config.toml
bias = "none"
schedule = "wsd"
final_lr_fraction = 0.02
max_steps = 7477
MLP neurons of a small language model. Each row is named by its layer, matrix (down: output weights) and neuron, and shows model dimensions 96-223. Each number is 128 + 32 x the weight over its row's rms, rounded and kept within 0 to 255. Numbers have three digits each. A neuron's up and down rows have the sign that makes its largest values positive.
Before each neuron's rows, "fires before" lists the tokens most often just after its 100 highest values on Wikipedia text that the model never trained on. A number after a token or word is its count.

fires before: " " 70, "S" 5, " (" 4, " Apps" 4
L3.down52:092187116083146060156165135102133194098150154152134167125072105115143118146095170156178140095125140105135095150168137142127140129133057158108113076151136130169150119192094138068114096140105162157172166102048169140135143164161086134146130126114151137075148137145061130133120104086088134142145168129084106135140151098122084102185082141154066135176154131113117062114117149102143105086075

fires before: "2" 31, "1" 26, " |" 7, "8" 6, "0" 5, "le" 5
L4.down816:133078163181142194156123132097113097189150103142152135114123107085096175069164180087141143131170122107154106117137158111117208122086104139095190127139180094158174153111135131154086194149140101103124080104121115169110075120154159145144124121121120172132126147180129130091115157096165190159136075210093088056076147100113124060113131152107137138126144135126120078113153107204135168117116

fires before: "|" 35, "." 14, " |" 7, " " 6, "5" 5
L4.down327:129069101119073085143151058136100121102162161199096196144129102145130089137122190133100119151137060137145072151113087138099101072122085080147112178127153145150192137164139158152102150122119131108123060115110191130091096133110084143118125086174095119131127073112137144089156101151143095095107127123150153173119189128127123072101162167158174073136131128119056081165115132101140141121075

fires before: " " 24, "|" 20, "1" 8, "5" 7
L4.down81:084106124115119114122138124125135045140130090074101083193165143113137113180086120163115107153147169172124127114121117162132135119170141099152080138112118110104095158160116170107141158110102162179088144149143082097126120149095085209117108113137148131118174097103060108132116176105106121112134131133187094181076150123107157132155150109154132161170161125152178088126145111154169080128156

fires before: "s" 34, " of" 6, ")" 5, " also" 4, "ed" 4, " ==" 4
L3.down763:140129130119066148131121198169120074140129075117143152100162152102109072182092133086139110193139142129114096160085120107086150117134120134134092115107092130098123122075130108129183159093151064104068151065136155147117111126113095125091141092154185130175178065158125095100139108170145113108120102090111110152111096109101109144141119201166128089120134138066152180170152118070111126146142

fires before: "s" 100
L3.down419:217134080150165102097100074116126193123156148114179109139167116183142080134111113114132128109113184179185100167100107149116137128162129128151161172118124080140073146114179121100116138126161084123125097159093136148116115094146115144125116145157159167137122139105144074102123088128173131131181097131098090150188138071136124152141129157184108082132164153082139141160157105074105142154163

fires before: " " 29, "\n" 29, "he" 6
L4.down288:114145115104166168149130165168177166143198081202135199158110167162166155047134113122135141138069147149084058116185215131075104109114084099113129129064137117097070148107166167114158145145125111137110106113100166165102133125092091096126066090146127152137132136192155092172130110094085121164126054113109175142184081167102158102138098114085172160136176158158132103139091129144132104109135

fires before: "0" 23, "5" 14, "1" 13, "8" 11, "4" 9
L3.down270:164090105152103101129097188088131115077078227077106133134181070185119143083143180122134102114098162152100154169140079167104128151151159080130065140135142104094171128099124119122130101100149128132170068132077147110110075132156136042140087144079102174120131118103145138154131101117102065171091142165166139127138158156133115177198121084148120096058109070115113105198088126173125115122120

fires before: " " 39, "2" 13, "1" 11, "0" 5
L4.down403:138087127173129138090105172107106145147083117204153145148138107148078138132148150085149084064168126093141162190070140065118113108111158137110118144073178200080153151153123098116079137135106119172166092131116136169153125154107104108080084165178091148113107121087086103065160192108088114191107109173146103113153081163112090092108113080194139170140133125145157185111122164097131092165115

fires before: "0" 25, "8" 11, "6" 10, "9" 10, "3" 9, "1" 9
L3.down465:194101180135191100130155124097171089113143167108121176124110127158125147188160130135137209072117165133143157131109144161154155124123169142083080119094077064124088203166131161125102121111156088108126142133135090116156137123180146085126111098132141108124119130159179103106158157115209131134094110128164116110110138184106102122130134086192221124190144146190141136102111218106143063149059

fires before: "\n" 27, "″" 8, "z" 8, "+" 7, " °" 5, ":" 5
L3.down32:138138152094116096113129130116123120102164119083138160141148133158101134074130141154148130142114132151110093158152107147106171063134151169131149182150139161123142109165097095130165144090119093131096158146146132128141141064126124115105164162166098105111156102158143056139135134100134101138207073109094177137144215159084138188162125138081121105127122121152112134137220048111155204145117

fires before: "2" 14, "0" 12, "9" 10, "4" 10, "5" 8, "6" 7
L4.down398:138163077141120144075150083157166176092124129100103102152087126184118071209094098108124119175107114151149077125181102092142108067167102095185124122137165175114114168105102096173137164083088191200117123101091143128132172124108144080108178101075126119092160095082145107097133170141121069117081125094138145209143147123138167069079095147137147151159083083133043130142023156132095119137131

fires before: " the" 54
L4.down115:137121088089119112144141137136104178090108135248124118157089049147084163095109148104131097145133090197139129056117156214131112133162129131166130133207154060183151151120085121087123111088048102131194131141157104124139116123083118105157140131123102121109141059120147132105136150200109120106072155121107118133113148120172134121079183151105167163056164141123105155205093108165161044128124

fires before: "\n" 35, ")" 15, " by" 7, "^{" 5, " " 4
L4.down380:116152132144123144125170094067171063141115103136097127148101174153118189129158143132081062161187127109113171177132145123112159199175151134101130074158128169045098163152122070110100155170153070151139157178110097170133188153124150103116084136172129150093173141177126112146064056145157133136159148070098137203134087153197074126134166085147119115085102159131152131081149134068145152144103

fires before: " that" 21, " the" 13, " to" 12, " for" 4
L3.down290:129130113126152105147099116109120118103091113120150171143110150109168137111127155171118065139128072082151089159083178135151132098110205094102091086133158139135160027141093111117175095117129144141198105150126154126104102131119121128143182158143147108103125107099150159164159107186091037071100117153085155166112099114165158101144098221136112144165115192090173144144130147111109137140069

fires before: " " 47, " (" 19, "3" 6, "1" 5, "8" 4, " −" 4
L3.down493:135129149125094148138138096155087100192146093095153148080188135105111162166093075130116073143112127096175128180143130154103125183099218173119137166180087123165152160151135174119152137130149134160067091109100166154149098154144134119141148136078217066101191113110100187125143100179082166171142134147233071144134135125143180097137138151149137159124129100146141125150094184139137133132119

fires before: "1" 27, "2" 24, "0" 6, "ler" 4
L3.down669:083156116127132164130147097091117146085134116139089084156141079129121126122203135132129165138132167143171155185199175158153061092077188126121154162123096079134162136161054180104115142129154149125162082160181122143032134143093157143148105207131142120154131160177141127127160186158069114123142135119153134091171112151153129119143102076160157104149137136148107125114161141078099104133085

fires before: " " 75
L4.down180:142140184154144135138130095207171143085165146142159138085145103156078113077139142187141119090220117211184098183157107164141121095167142068118155126077105110057150109088148126105117130076127121096105083058185106112146118220112159103090092092087126137106081142111120145151141168109131127149187121110120169131172139183102082183080170202158091146136123106117182107145096133134147100144154

fires before: "0" 35, "1" 18, " |" 6, "2" 5
L4.down371:136158161182190084092106137151112090168126072129111154140118179137152166118109125177157149102089078118127182137141114113128152173130141138141156198133075094130132120128092130124122165080095074074049144130164094116108135103161122145119095174121099142065136136084113060183176105116042140089082104080103139176110147160106171113149095116209076117129149141112178102152116087106117087118116

fires before: ":" 32, " |" 20, " by" 9
L4.down534:078098211206146167162118145171160136110152134093160163155117059081146086148089129099129133122072152102096139109126130108131116143173154075147123122125104126159093077111158200125159102123120137115173110123144125152088131087169126080121147138129138162137173131115150130136130135195086078102163118099158129127116118179184132165154141129103149119138149172080163149107182069158099188047097

fires before: "\n" 33, "-" 18, ":" 5, " " 5, "|" 4
L4.down42:115123194106162091146148104129187121058159181082184204126109128112148200136119145153154209131161146085164127118131170200112100107110110079150151124144158117125084094135196172118157121110173127111105171149113179136174155071155160163118108160163110120128111191115130121130189178162136124136125088160133126129132089138128216081145121159073107090096139121160082119092133079139145177144108

fires before: " a" 35, " an" 12, " American" 7, " the" 5
L3.down118:121108107120095135126114125143134161160147118083110120195135144089125141118158089099152072177178187152126101166163141114132152138149135162082097121153137092087119163097112067136136221093146150152149082078105096056132070159150181165131136063142075102080157165119093107121095210091140067131130128160062155135175136091113138076074163151065095136115097141105103157142077117151120102169146

fires before: "\n" 24, " He" 10, " The" 7, " It" 7, " In" 5, " His" 5
L3.down13:137083161145156153124087138139126098159056196169182141119186121161200129115166168131149128170107169138102137074116155137122153162115111152185168133097158117198141097139124142105176143136144140145118110162124105171118082114165102069124087123075181157108123144178114135199168104115123098087108113088128110095122180088073119155148069133119109129175124114099125167148117162147116149078134

fires before: "\n" 47, " |" 5, " (" 5
L4.down353:184100051099118114095183089124140092152110109063181170063140109154125098092114110156157106140143098126127166120116135137117120120194103158136161186121160132150125112080130127123145160136142092120156139167066101067138144170120101135105125214094136112118177136140120139174147144064163169119096152144106105176109088075078120173164112134168148140195125126111141172161193128085181072133113

fires before: "\n" 30, " well" 10, " it" 6, " as" 4
L3.down691:093208072102172135147183143127179114111131131117139107151144144171065103137105128115116164205115124108070032089137078105110089131127098115115105141111140088174089082132094148210107129131168054131086126152133067092134100098134162105092118119108138139096130116181184139155173150110139119102076080058098156115154153172099134112144124100103150124170101107082132119065108124087117100131124